config = dict(
    activation='swiglu',
    norm_place='out',
    bias='none',
    tie_embeddings=False,
    parallel_block=False,
    beta1=0.93,
    lr_head=0.00678,
    grad_clip=0.5,
    schedule='cos',
    train_tokens=210600000,
    dataset='wikipedia_en',
)
MLP neurons of a small language model. Each row is named by its layer, matrix (gate and up: input weights; down: output weights) and neuron, and shows model dimensions 0-191. Each number is 500 + 25 x the weight over its row's rms, rounded and kept within 0 to 999. Numbers have three digits each. A neuron's up and down rows have the sign that makes its largest values positive.
After each neuron's rows, "fires after" lists the tokens most often just before its 100 highest values on Wikipedia text that the model never trained on.

L2.gate431:516476485490506497511439495457468484545493463483490509493537491510510526507508455459479468540495524504510488486479500480485479460457500485550514489486524471535514482509495437528593525537498515517518480482508511524462529498531538444457454479506506518499487521500503479480524476457500507551486518536525475516491500493508508509487487505504499522529471468498529516458518485501478476492486460457468516504482499519488482511495496438509488478524487486521482488508552502463468525497533527489519465519546505491523523527490496435472528485483508518493538552509528512520506484507507478503
L2.up431:510517502491491549518504437488521492516488511555540507490513488455512525470503496534491503516497491513472491485549492508495441499485523526506536523488517531464520488516525510505441491481517484466523514489502480502507538499511484477453536501510513458481501501466454520512479543486462498484505472508508525506515509545508531548468491465458508476502518482490469436478485514497449477541502476542511506505530517482514532528509544534504491489506534528527507505519493513455465460435501542484532508513486432486506482500468488492487485481497506484511503455489499495497496496501521491513
L2.down431:487463500505494491505523534504518509504467484489466519532517497557562503470511524485503476493494487534519518513475502509523541476496477461513488478502488476543463466489528518516512484504484516473496510544495499510464497485494479485546468484495504472488463538519530515501528461499499468538493516503515503464513430467467477494556520503503498549527498516452518495494493466524500501480485492478512498515469464494469502495496494507500514496506480456466506477465511478528535531528501449487489473490500526526454478496516547521518549509455475508499503502505474493493507527543499483502
fires after: " "

L5.gate86:517450499481481506486505508465525518509487515536472502543520479513485500480468507494499507495498495517488485520524529477532465483480507510517527517513480532523492496533501533471508527506450535489540473500545485523550485480490528508509525487533479476489492503505507441500450531501498508492500487492463487483491513487475506481526539500479505482476517554478514496477485502526498515494534492528532538501514493498496474490512477479504487503499492483476511497519463537505471484435497529474504528508529465500520535491514523496486483505500528502422514504536509511505465465443508478533
L5.up86:554519488542462474479532503464497489523444462507500494516478536499527486530455508534488483495511452484493533506511492508485496532478450498532504506516511461522513497488525472503487504482517502494475504489481519426478492478502489488478497452470438541475474523519497509523499539507500495528519521502512479497508532528514492495497485492517523467481547488483539529538560475513487549452491484526504483474517483458453533535539483474531463491512513552498530475493465530484507475527498512495480530518515468504510489516495468503460490470464497446485541536506489495438495519476495505510
L5.down86:525478503560515478513461496510515489504516493518519464500515491511511536510556440473511510501500504490456502485498491480515522475562509534545531506503472523503506467484513516485475480463501430479504504490549490453505476490494465529490497526479512438475503474487532508525506489517531523514514458490554563546480512521496487531460520517503455522550476494500520490480502514501461472486495488514535509517556496479506502469521489515501523511536519527489517466492510491542488513463498490493532500513522487514561515514464510481494481512500536543447530477526488528466503493478459482511
fires after: " ", "\n", " was"

L9.gate220:505511460499546467505495533487486555469542480482524481471480549473498480516524461464515509556457520507519529474484500536497548546534509482523503492540517455475531443512511500524529487536505465516523533467482499571460498506461509507491443496517540435508521517537481513494525493481489517544531496445460495474534477487485511478508528509456530529470506503506520515490468472493509487460499519509481515503493514514527475509512500537468532483513467467473545514495563489504458501482526496478520510534525513466462511503517521463496517496507443457520498465525491527516500531490520483516
L9.up220:531509511507498516523506512503511508490446539494514482518526491491479477489484521447516509470466487485490501533514499539500487504496493516462505503473501539510512541464443534491463494495487494487493511460508512487474515521531543481520540485542560525482501491491483517494514465506505524529453488507506421484497492462453515473480498536536468485487487527474502561499478523553497517500493473480483533473451474505464496507497509483530497499472509491508446498477496501498506527495485497524510464497479474500489526501546487474540482499528483505504492511456474499514490443523528484473
L9.down220:501490505472481495491466469486540524467501504522526480479510497496482493450524488519493465489507514507497457481487497483518480502503511478534521498522508532492472504471477500516548486506505489551518508519588476519473507477480528512502523491483522524519521478548500485509479496447516531519525467470527510479485519540468534491511521552562507500450484527532510462481499528463489509521532487504495508524516475502521486446508478517506477512514516471505473509511556454438484484519517506519546575452535510452498480503507493496531513510551555493473505477497502469563494525491520508526
fires after: ",", " |", "6", "7", "1", "8"

L3.gate143:474440460459501502499572504569549512529479492516476469503500476515538505479489514507473455489491503504452469532541518514530547459469505500527492516504548519465489458487544497479504527514501468493544489538493527481530564486526483482472482492494521504495486493489524451513456525510513506501493531499494501511502451483465504506536489506429516516463465537542464499519534517518490488521479516522521542470505469477491467478553478499526529521530497506504447498529459489531519508476490504510488471521510507462506468513474493492488520490479475508518508525537482495510499528498494482508
L3.up143:496520446446521506493561481502504483530461506478460485510495502516519543520515524477480520477479521513503481501526533502496520429448525475475484517550530507466483452490535504477475514516501490485490459493465486523515502518525495514516475520505485499478505532521484488510448515509480504472516476515557497508533515475494525472496511520470521470493472447516505508500519492469505512468499524475515521478506506481518537485490471519472503476527494526460444439535485496504494478440526531500525484546482540512512498495543494525458466531488512464480507510510475507489467514474549517515
L3.down143:505470551490483482506511534479523524505485504491501442508512449488483513513496463513507509537490480520493503511473474524543514495511516513517500462528458517496490489510481457524491508486493479477517526505514509486495531497498513449497493560476494487499522471531547501525537494495528479487493495464521523528491454509535525519505462512491493483463480460519479491504491493490440460491469525513507474493519493486518481496478497502465461506487513506507498545557529491504509519504490527498512504501501513467524507512448509485505512529509456478511490456502488486454514471500474491444
fires after: " ", " N"

L2.gate315:492484522467486513483487546514531479498464535498511514472514485482551525457506452545518482499537498526512476509486499483496490484488521513502480473525513490506497494529501568505496509485501514540488517483505512491495503520488488494529523514458444497485507486528544488490501526455489519517452512494471529500501455484489522471522542475482491522509475504506476527519491477461466542467488480515507503496537510472519497524454516506440477511499513491498543474436515440504523519497497515516504535487537537457511475462533514528539498515478479502465530505465458488547440540495523514491
L2.up315:515521516506433489505512509477523488513467558475502495465489516486536520493504446516544485518525516513504499519474559457481499497509535495520483479507532493495474475517481524518534505467500527483453496478454533481485487529492512490509518537473503516458504470533537506439509510494495528506464503467492508514519452506506516483516519508459502500541491524519516515502521517471494487477478480533502525512495522455557507511485497480459478521489518499500560472487519472515526489503500495522466508485533502434488499479489531542509479534523537504507529477472445524541469529493518521490
L2.down315:488474522515498468547518456492463544478517490453501492553462524485460482464480473482460528536483505530483532464565522532517517517496496474487547498469494509522473529528499479487546493509467477453467485522471491517486524475499500501538504531521555506524517491503508480551535480525500536468488515536502496519486514534503507497501482520487492474517528483508495443509515493545453445502516531446494487464488524504527490492526518509536499519456498526472464529511498536527467505498478483464499490506512467540510458483505466504491516472505542564521504509538499487476526482515480469507
fires after: ".", " (", "1", "+", "2", "7"

L5.gate451:514507516548502505495463489503467512494485494538499516495484485480534534503500493478569473474480499483489486497507497476455510489520494483485456507519450513510514550469519525532501471515490477488540477451475458505497468504529517492470539454478545530516524479504492525488504473507496535511516535528483520528504522508480536467503474518492524460493454504550501518538484486495474508513467518483543522504520492512514521469469535485485503521508509450486449494507501516496480536510538549538498503513492536465500492497538488485502504495495555531502474504490490481483481502465486440537
L5.up451:483542465500450472484478490480523509531483429507506533507526495511491536484533533530533502443467531488526517502515512483459491499477496522535510477504522508515487543510544480503549508563487506479487522501526510515463508485505541541476515524502453513517473559465513469519492543558498518437461449512510458498501543500494513456490520538485474514508500513497493483506501509513492523529504507524492501474437474494501559508497514488512472521489437496483498516483427538521523510506500489502496485493522465489502532494488474494491461511517499483484503465495513484525511497490477467484
L5.down451:517479523489494475448497499539498483512545535543485495456503495466517506482495488493516480514523484508489520482500500518490534499529496460492486535469449562551470495513484492533486501450494536532540482501491488458506476466503509486495484530450560505530532486530536527468509497438540529508504520496527471523456496504497588440524487529464538473489529500510499536498431477490478498471530495498517463524526475490518516469477478497507547486467524477515499494500482483503481490491485512508498463480501540466542489473534510538509482503508502530513487515459500456491542477495511487493
fires after: " |\n", "===\n\n", "==\n\n", ".\n\n"

L7.gate250:514484524445482492511500499511488481480499509439487467517474498483526527484498452486490491513520515564534479518485489489502433505478521483510584466497471487532488484467475516510523496516509491515540510479506509527500472458522463492538511482478485482477496470481503479489548532503474512481501506482490553472487523533466480499564495515533458476495521507521488492470522514516530492481503487499498504491506508468487516525552497470474496514495506486514493504465516496528479447474458550481490536491500481549519498482492531480484483444479532462532490509501492477490496507524511539529
L7.up250:503510448465481483492519470540489440494430484502484480507498503500551522505502507513483523533513565519501518505495507490487494532477504504493517472481467556511475511451470532458496478553552543476535494522489498507502506466502509485507504477484495492441488527511501532490555513524478514494526478524499498538521483480535490538518492499479457473530488493516460494491532459477517549530542543536483492474502531475502426508512491485480488508478485457509554507492527529506510463494516514468508517507528471526512458505506519493540523491457503446509523515521452491502519491515478522484
L7.down250:491468568448529515462454440490512535505504515499459461528478473503534509486450527523482505560510525506482468543457525531533487546538498480509491524487517491493479516515470521494539476503499437506561512498523526543504514508490477541522509460509514490543528493494522508553436469513511445494507504520490516513496503513469488481526521533502518474479505533520511490452487465494456520497504489504483438522470507522480480538476527469493508521509502468495524473488504506497536515490506514513496497483509514516492505441490490503522486490528512512528493465475496515528522515464489495532
fires after: " ", "1", "0", "7", "2", "4"

L7.gate338:548483497504505527528495485548498510486471494454476566507506554486486498525521506450528479561519521467487487464514509486472480527527527483472518544477513452535514479510471451488548506496522486512522540511532500516506535481515486491492495496519417479477481475483498488451516514518553513526463476514482499478506490527540476488529530528499493519493523488484453499484464511506538500507508490502472440477465536516510452472511497475495503480506486550498471511450507539454473455500541505523502500474506463504522497545513513448505489497506511473488471476520519546511497489507534467522
L7.up338:514534509487487487484509467506529519485483480525504435515507488448491522511523549493537463520459469585484531494572488471456513513442529498516507513519485479529491534480506517448524487466498507496503494527555482492494507476479527468480480480548464459518502490502539447495527516493541523476510528519526494490519480491546462501512480521461513470518459503541513474520514516532467490478568472506485463452468501510470499465529514477502481508523490497512499516472474518519487517511522521503490479510533486524511530505492443516512489518540508453482494472523491524479523544485509472492
L7.down338:505505538523488478510504493489452507499500493534491522473458484485523533525521515513486470508499475546507500487514517507483485468497520536504520490558472524525473526499508527512470454516543506548517506485534499524478526498478446487494448516472535478473463478519482555518468507452463498540507503498517496512493511507488497530525512483533463533463528499525535508486485514480521468525495547534484553512526538476502466494481499440493468520492458536486475529499514544501512512503506513520447545472493469523524555469478535490522483527507487466485491489504491496534473499527497509497
fires after: "1", " "

L7.gate333:545534534516487494481464484523511462540522488473531491493469514521481534472487476465506536541525532560526448530479503471483528502508522477490516504481503484478503526482450507500483462503474514489518473510515527479531469471509522440513482476507537480521518485480529515523473481494462470461478474487503477467532497497517498504527517543513474447507482490510512486524554503458491544493488470547485520491545478507477535480512478474489530465509499467522529516463558470549476506515463511489473488503509499512523523562494486502490474463526531476503536472510500492522511487520517519530
L7.up333:581511474526495503491495479528518453546455482459470512500523528480500542538517533504429551502495490513472498508512478474518548567535509497517458526467475520550487512501486517550510511468461511488499521519535533472500487471473539494497489469472491465516467574523472476500503512492529523518501498551500478460493467514473530533527521493507478489499484478474515484489495513492492522495500496490504542490508509452465520500496456506503552538498508497496489515470517514461479495482481515518533551498487469538521476513512492504463473478476526462517495514463530496482455505510487489474
L7.down333:472480541483518455487506493542476475480505487522495513508452460503518478536466446491525429539508497519464531520492493537473484465504485523475459512536489488487536523463486498477528520495516519527550544502469459499482534530459478507446482497501519499466503459502505502506505498492510505474491501496506502515477465505511532497543518495510460522479459473531495531490500522524491499506481509497504487512521478542511525536472505488489507509469499491496473434473506471491506484498554539518502537520442486495530505498496487540511518500540520531485506441456474474504483480493490524491
fires after: " ", " |", "1", "5", "7", "2"

L7.gate156:506554458475490476479448503507473447533478466503540501520518521508504511536496525489494493512493503531485476561503486454471508478484519491501514447498482492530530519502453518485461512493516511553520514543491502463512521470470517519475480480517483502473499505449489544482483545467503507499508493502463491514546468532475476528497558487485502483519472503486511549481481485496552456533502474510514502528485533486515538538474468502465480536488490455471490518476507483502450477530478511473528474509487463473506488495517450470518487502510508461528531548441539468517517498489528491455
L7.up156:488482513518496479510510524499536517517497480488514448481481533513498500521484494454496493505525542524532462491484548510490531534521485523498537462509503504547521505498486471450504461483463492523503541486512497555497517498511496488485518488533496469506514511483505482476479486494507502558430460495473534484516480530495466559525522524537468508569489480502518494495504424486542471500522515508518527509468470505491505514498485505474490518534516484497479511514511494485461501505481515512463522504481514501508487529524520474479454476523543477493537526500497488527499507521453553484
L7.down156:532512518522531520458507497505519457505527525447510520464468481523541472523490514488515508507526485508463503499495484505509413496506522504466476517541504562477537498505463511550510532541497539515499468482512476518506497492491570510485514459481504501476471463518532511493481480487511534460512568533543504448492525522511513537474508491511492470516489499497479484480471523459472531493488501474511483481509548527489492513504534503525534493501498473485513512497487470492510489471456516520455512497522496479454492485501505550533498480548476469525469462456503542491469486461498503493
fires after: " ", " |", ".", "4", "2", "3"

L3.gate359:486494449481499537492522490521495506464470483511530493514515525508460508469495504501476508478514487499518470491526489462464528475501463530539535484495523487501489559515506503448477493470454519500488475494537474524504496503552542443510506514525513470455494503474481526501470468486463518462535530505504503478512534557462464502474519502478433519475456492521494510509512493493513472514536517533501509499486427482503542486506543477515511470532517521502533472499490532482524498479501471449485542519502478477518455475501480523484510478449464494511515497473492460510477492502524479501
L3.up359:545491466483438460503497477492461519528460514493533493494548491492488504493521462496490502496511477482431473538455490497521546482484458498449471477508537491490477487503503516481490482475522496506523500486434472548519525490524485508500501496517540552476482524491517499513513471503511497519493498501536466471480514541536495492527519506480531506475509485467542485499496440493524541533505516436484504507473472511504490478484501535502503529463513495463433468530464493490506536518541516518549497534548487491484491503533520515512532480483529489483471493533536480491499490508513507475
L3.down359:474526523504481534541485481474492503515553502525494499497495479482493506519490519507514507490449480478528518486483486532543491462537504486515492523460492523528522494505530516521536534507461480518481513506522498446460489488468510491478519530466541473495573527459466515486553473482466499529493481461492530496521505496471484473508509537543536504560544435503485532452488552458495502479508490536485467504519525519523498502540509491477466497507511500485442512453531493525477474506509500525485470517499459511487524495474512533494482494501515510525528524536484550472525518493539517485
fires after: " ", "a", "i"

L5.gate165:553461500530508494531534474516510476512501532488530478477506491490563544458501480494469460490528488498517480504568520498537459504519472500485499503477491489493497499497500501548533485479483472489506533526520530502528499491525486491556507468512511491515514464490513443503514493496524494507479478508532483496511503471525516516552503485523454522532569499512505528503528445521510538509512515504497504476481469466467496515524538501550521488487483482548511489485534521477493502496472472530514501536500520515475474503471493490537549489512541494501508461496476525506472517506488492468
L5.up165:445504507532485484519497509519496420541494545494502481481517486496500485471445498469552454507524513506501531495509454481498525485468524466473499492497485517505538473482517523460492523498508533515517476515508498503503528488470496496517539505540493502494505461504502475529474518511499468502509510479505496515481538480478445487497495490502502469494497521441476493471521549520513516509503542485523502480470518523491543506500484511493442493487474554503457483526536532481501520514506521503533477552521466495495471484547481501481542506483542502511490487489518500490465510550513520495
L5.down165:523518515452500525484508475558527508509500497455510483446479495527507528516519459529543500500502484512510495483492504489539497482516508529523472519500520483509483510502487520518513439495509490457471487530506551513531488516522475551500456524506509491495497523482512476498540480486498463491507522473494504534501472483557526511547491523489499542493529492502475483494450447499520484508496506506499504486539487480468484523505499494530517470488490501549523458509504566521459537484490518516538525534486506492513497479463501512544494537518531493491495506529542534487478522484540501500
fires after: " ", " the", " P", " of", ","

L3.gate49:520510497525486503518475501468544496537491481489466526534494513479475506451497501473562494518534521495524516477456521492473469513478470497500479521511514495519508553497498513463498490510475478514490512490539490535505473453478508498529500516462496484477516482496540499492501512521493531472472498511460480516513493490550483493507485465531561471505475487510492524483494454436522512485509485517489495502497508472514487519513491469478473512523467521563480486500450491474481508527538453550497501553522477534494515496456479512471527511515512502480550503479474523480480520480476493517
L3.up49:446514479515492497453485518531485492472482462530519502474485535507501504517494454538504473445503485473502518475507496506494552457513456493485474508553520470509500473489554501522535480453473511471455478500509481484491490467537552484525464475524501496519501481496529512505496514488509505477521515413460475480534520484539477502520539524507484501487502498519484519473515527508494495509514516489505518483488483491517506514477536502530470498479442473473513478487538476470491504484524496538458509489510500532523505461462493521502492475520500521470490453508439465511522484486529498472
L3.down49:460509532505497453513476501503507490515503518447465555518516488552494534528469499449500528511565491475496494490483524529444533518452491508484463479451468459500493509499492539528510539535474506512520518512477507451500519492502490494488490512533531528562501497573475552477507536467513510525538471501526515470526502485462519483478475494465517507535453479505501479491502520465505533474487487540500485490539513486519510511507505497518450530478455478503573495542470490439450512509501507506474495521477531501489487475506493485503497527536495510454497499447535499550506538497507475530
fires after: " |\n\n", "\n\n", "==\n\n", "==\n", ".\n\n"

L9.gate347:499523513511480464503470534498503514473505526519496482477515517508432528512492502507514580515499526451508510471523493499549527478469505487463506463497530488519436477497521516484528491529463479536500491448496497486506495487469531503476500494524532502491457556539479506484520474530479536495511502483481559517532480538466494492480471474508462505469480530488514472493540456517493468498464545482494511476500476445447486515512502507507440507516500495486527499533520491501460519531485510538529492465509506459485519507483503446480533493496522484499494480451507470515511520536512506540
L9.up347:514531483493503491504468550517484493501484498517480529480495503506441537515484526500522519473488463502501513522520512516525532534452490490487538513520525495474464487538525510514504516553529461496457466523482484510486536492494480517501513491537514516497515517468498488488512492529506503549460512464490540487489493463491516504533487500514505438477473503526475465527517499512531516514484489479468522502487452467517479488470559472493524512443503526519467452522555508512459526505450490454527493506538501466494487527465485564540534471495502530471511496500508526486511483523506475470
L9.down347:504501494532501476510481487494466476511484485501484526493497470499484477523505511464463524543489508547525472487478439506509516514476537465464474441471451490522453502505556474514474512508467497518529536503468487486474469433530498522463488525507505494496486479528487502482485522495505488458502539499522499527492504538457492534492520491540510481480460483456484511466486476478529514491533499551495504503536490535493518510546537518518485507485520513515494478429496509438492467490532492516525498506491454547513507477545483504475521527496536490467479506491482530462539492541483478515
fires after: "9", "8", "1", "oc", "A", "6"

L9.gate45:506496493483481482484515542497475528501471537476485527498501512488502496469511494489515470494513471571479479499493469468505488486494505463517544465440514512505468510479476501501468490480487526539466506463494495509474514465506494475529512505482477512506507523491501465510484490558505508535496460539499505479508474495499531464547526489445540513519505517566506459498501465528434495460495474507500528440530492464550507482483494494488494535498496474500497533517537426530474448530477508459502511501521502460498466532477506510500519481499480491535508470541474527470497522491479494496
L9.up45:540511497509480459486509541467474507493507505465493510490521524509484542454444515551490472533491522540466503490516506481514531457502460489500507464502476522469499509515541485522513532425469515510502511507487499512493509522518512532512560483467486503496509440498521503515493505524490499444481526487541539517547485497533490495524530495567501530498554489525504476520502447478484514473486464530524541473474482510488483474525499445483528485504452480498480497530483486474474481490498510518507481505528466482459471493455491467486516510487518504512477498499486529530523522507469472520
L9.down45:474535524475495487520479521512469495504513501458482507541484550527489488499454478464511503510486524504510462497456493520533434536526495543516484506545530527503525472492474497490511503494507462501535506485515500513539475500478556462489484551490491513515501487479509508499483535517434484517537519494481542485504533506499469498474473459494463460483457494489473497499477486482502515481451490544520479516505519522480465520464515511481515543530560477460465502497499520486503521500529552483487567473526505527505525506511453501505513498538494455514509532510546539515526507508482494525
fires after: " ", ",", "order", "."

L3.gate497:505539483470452480478494454505515534526467514445483470524499508493506539509493473492527475516509494515501500514491533489467511462551494477483492478513506507481486488510566515476492485473506513525517531510505481463514508495509435488493503446533531558487497511503535460522533487522477479509510568502529489537430511545545557498486472538494512509514493516511509496499517480486545485513512499525496515496524489507521526460499485476440491465489520530511544501497487529521536507526506473505476528511510520490503505506505480520481497508520506470525490504522485503483494506541498519469
L3.up497:534464478516508451480493494494493506553512482477485501483507497486482539483501498537530490466516529513471501509509527462517520472489478489534476503549507531499511488509509514464512542491475555560541514569520501501500504430541477487554486479498508468514454508516509486530487540517479478485537520473526532478537540536488494505519481478476472521483536517491521489531511509529580508519479498522488499484523471504513525467467529480492512521520452493514515464512510517543494471493519508502474479528515503481509497483497520490510475494489458434507491490473521485497538507473486516528
L3.down497:501498542461512477510492474473482481505491505483468472511475465484457496476531464514511538542538514519477482523465475522522478487514503452518490509502529518527494503450500498549486475457530460510544514509500472495483468490480498498516538493481475495468494515505486490518510483446470513497519508477478520524485472552514509497473475531499497494499470426518504507526487482467416501492494515511477499518508511499535495517519502490488485474489542471487469516507516489487526503498470482519518469517510533496497518486515496509489517534497505503528489539536464473499508524509510496472
fires after: " ", " ("

L2.gate102:521509484492442474497477519501548541535497482538565484530492533473527528503494526502510515508469505529518518490552524556480547519529490497469481503491484533514512541497499496541519508528482485483503507540481482549501512524496476519524474514504459519516509532512485461507490542511460512490509514510500487503493521523511465510498512504540470469490514471496553498535518508520484539513500496506534484454454485486490522502484533476532512479505452505472482488505527513530503510455464511482523467492499523482546524490503488477511483491490498460479498478459529484458518433500476507482
L2.up102:506514511497471458482491501489527514504484467561553466478501506513499501475538514519535505509490494536543507468534527534505484487505503481487481480510502508526508541471514492502511475512472525461501511514473444546455503504480490519552513494480482538516530503525481488518506543516462535529496491516498491527483535482499514492522476501545456488506534462499512491531523501519511536522472502486493491473460506490496492520493521469509508484577505516494490480532494476512510471455483528441506494491498548492543518505527501540467555519522490507503484481451528480489522487502521507534
L2.down102:473496480516497543539504511535474536494468546530520492440486477500542517488479530492482503488448510459478505496486520521513531483513561490539522493468469521469485460475502500519507517561476458483507499546520540519501483510491478486472480473472507470504454456523474454542490489494496558501505536485515508491525505529507484492470489473483493467516465511512481475485529495475507506514500473513520506525529471502513477496493500530491504490481432515499468479474481509517482507489488464491507513482529524467495496486531475454540424549487506508533515508468487488501537482542488514500
fires after: "===\n\n", "==\n\n", ".\n\n", "\n\n", " |\n\n"

L7.gate355:455510503489471481512507535534522476538490501441502514478500484498461531477503502500459499498542487507494505492499464455472548453527473492511486465491476456457492564489530491500539499453513495491495534522474521524501489530499492487448494491539510498496560483474507494486503505498492483501481521507486510512486472554530462518533510528467473497481502487506485514477530495490505533502486539484541544475518481472501497488515480433498484474483493422515486516504555483497518510486499534516501533483503511511489454494491460470508477513489527439471558503487462546502453508462489544542
L7.up355:524479507536510494460496487535520507555500519421474474509508519507491479476532492491475483486520524507490474504488463494447545505508513502498512472509496484457486512505500501475533497492511526483519521529498527492492493545503505480497483501520523495516572545513517519471525522468467507537524537488488533493505454565477445542532467526495487502508492512538515502492546466504500496473534517505495519477484481498567515490511495491486498499498468471500482499450559447489534500515448544511504522529532497533469506489496504496492461513484483466530506477518505501485451467523518535493
L7.down355:501511527466521478458507478513477504469495518462507482566474477484528510513450505467524514516504520531500484515516486513487449488522485491466478516508487538516512507498467509457542480507472470485528489473539495547534512456526503519509529483492534521501482472455503525552500477520512498511514489502507512483538532511483520472472510516482496469473496500564521482476487494488524530469468480499481519438510554502502536532498523479532514524481497495483515492489504503467477505521477551493454505473490509494521521485514508462527526501545540502481516457485542530500542463499487477499
fires after: ".", " ", "2", "3", "1"

L7.gate264:488519508499534482491489480545537496480514454483486537515502498502498539486501507481464466485491553532556500514483465459486544507544510480481508445516512517464487505503512470506474513491487482518518497553498504441487472520496514456531449514516488483505545482512481537490515513488511517491490520529519507508509459508464527507526546511512498502496478508508515549469512475470526496485512521470521503495470485531504517497494422505453544497479501469512496500488527504524497474457456535475529502564539466527482492479493522489461452503510488490501486491526487518489482479489487490518
L7.up264:480535483500507464553527513488525492562473474495493531488478519521485490491489522495515463514459488507507479506472470494457496507505533530502515477514504460432516552517505478492475491482477491539517497521501463515494510537500522509465490509471472506482569536459488513514507530502503523501523457494492496470513502517483512536473508461530473488502517480564488478513513521522494459492484511463477514492542479520521499522500471541476502478531546476512562500485492509506506461503533499514502502521514488540534495536515510519489534480471519492501556502504521495511496507492475516472
L7.down264:514491496485485533463521496522530518521540508490505509488520474556495514494464518513451507530481500490522551480484514488571507559513472526447487494461498524506479501489495527507522477496522502492520539467523487510500484462482501497543509530500568524502459508497505503522480482502521508497460439460469522502508511505503498459493503520493533448517509532507489537508522524538492548495522500525503488491502528466503551473478520469506531472502493456511472514497543495493501551505505488542495483488495496510494505494515508504497488508513487462520533450475488507504489512483543445507
fires after: " ", "5", "3", "9", "1"

L7.gate206:479512496505490497456475453456499523522493470464455490465501517503489413472505490529492492462519530523510509519509509492514456557532502457514542490540446446488502511481483509531504480478505524490504542508516516478470516464479532479507481492490516528541486500503523499502529508500517478481514489484504487457524499497509512449490520501522495536512463472521478483498496523519549509518487464492527503445489471462499506526467485507504519536461459524471427489484494493494469476471495507512463524485537506494507473452523498528535480458514483497528487515530500525455492507498481498530
L7.up206:488489478499453477552511474513513499529450521459531536492529525484550500495483486547486496459480485501514521467541526465506508475467516447490476549498522480469480457530507471511524509497488486490460487520492478521485507553492541491451528496548523503550506462485465507514487524490505516449536487486472510466495496527528453484529534513491529499479477533481488485526523496489475478479532520504541544497522512497526487510519451496523549478526490470486481502469547499494474483477480543500489475470484503531508484515494473498474520499508464506509543498526525503488491487546472465482
L7.down206:495477540491475495493487526490487507506512498501531508477465485488518527516517494467521509500492491537503513534461506477498493475520537506512514500488477510491577503491488528512505484497525486504511540465482514513477514484536476462502463508494521516536477462497547490529498494472524523486524471495489512534537488480503543515476510529497473476509502531472474504460492513536481469501496498497535511514491524553489461496514448471486463512488476464484505508487508508506526533516521505530478495493567463443503508462516485512517498549523544567505507483479489527513486511481504512537
fires after: " ", "1", ",", "6", "2", "4"

L3.gate448:487483499471488485491470493513557505484466502497517456520484465504540513480509499526515507487461481510548517490565461514482528488512479494528460491487501502505496555459495516500493490499528491486501494464488451495539575506516494496474496484539474550474513518536500520529542555504443500469516533459469496519482511513522482494499490539502530489536483486506513526499516509479496486510500523499532478474474512515481464549528514505536484483522511473510453470426483493523478493475508497472548468463508507519501486478497508502479543528534541475549504482469500475500510502473529503509
L3.up448:462482485477516474482485473519519472482489473511502489476535461477507496478522470536548503511466477495568529488549490509502505489481504524509539434471499499492487474497493491503482480488522467475508482499515457504526551519515490490505468521529496539497502484511501461539496543545481500450494507475504482500516516521458491488512568523512496459528517495525496493530511500506469490528515523497534478500452478497512515518521509487540508486494503475473438505512524490506507489457504494518507479468474501467529497532520501518483517501512505479491472500472499505455527528479502520514
L3.down448:485503530475504511503489503542516520514476534520507498467456450500523569481510508563532444483478494456453501455503522484486503530494498433526500520501461477506488485481524478532526494495497517540504527485506524503527494481494501526453468438531531486501527491547493475520497524510481513498506525481486534514505529564475486472548483470519527541523500507455503520489517497434496535484481507507491525502523534491487518523489510539512519533490476485498525498475486505483456532482505457526499482509519526510499492457526484506507525526475459481515511499469490499499472484491496514509
fires after: ".\n\n", "==\n\n", "\n\n", " %", "==\n"

L3.gate396:557461457474461536483496476504459505482478496487510491519500511512489514520477495462470499475479505493492466525489489461527522465491493512499504472484505478503486497472443525492502462461484510511507484520523505474508503491516492530519518471479520541483488505513502508495493478506521515472493523505548506492477563490521499465464527509535517482503491483530485483484513457514520464479545498490486523440480478468485491511517470494514497477532484529516494456484568493532536467502513519499486501476540491510488467451473494498535439467494522463473505514468512519496448553434503525508
L3.up396:502493495480480523466539497524483489492520512475492497511500440512494556521443499541481481501550539482485517512511502471524507441442462511500519516490543507521525471514500452504484493487445501508518449491495502488499522467500510513514502482483447517475433491502454494519476486457454536503533466513511472503514517520538551506476523510522517477494533475523534535489493512504480508507561531489436516497549438502488539527513530536517516463551461533510493503521518498502473533470509505464471512506522484533537464499550487514487523499480479511503517478500484451500509481461488514488
L3.down396:490476546490445459503438486498540514500527488547485480524472514514484531503478499474467478534530517479470449476480517518485520469539509528527502500465511492517530536517501518501450459483500488494506523474511520497491453515525557485479477513461471525529510557511450521511502470483500471521497492474518534499487502527461483492520504560535522491544493509501441535503497530501494556493482475494535522489522544507502488493519505486501514510512556489492506456482505488555472512514515452522491511526505497489536564490526526514470472487478513510507521493488497490509496513513505525494
fires after: " ", " ("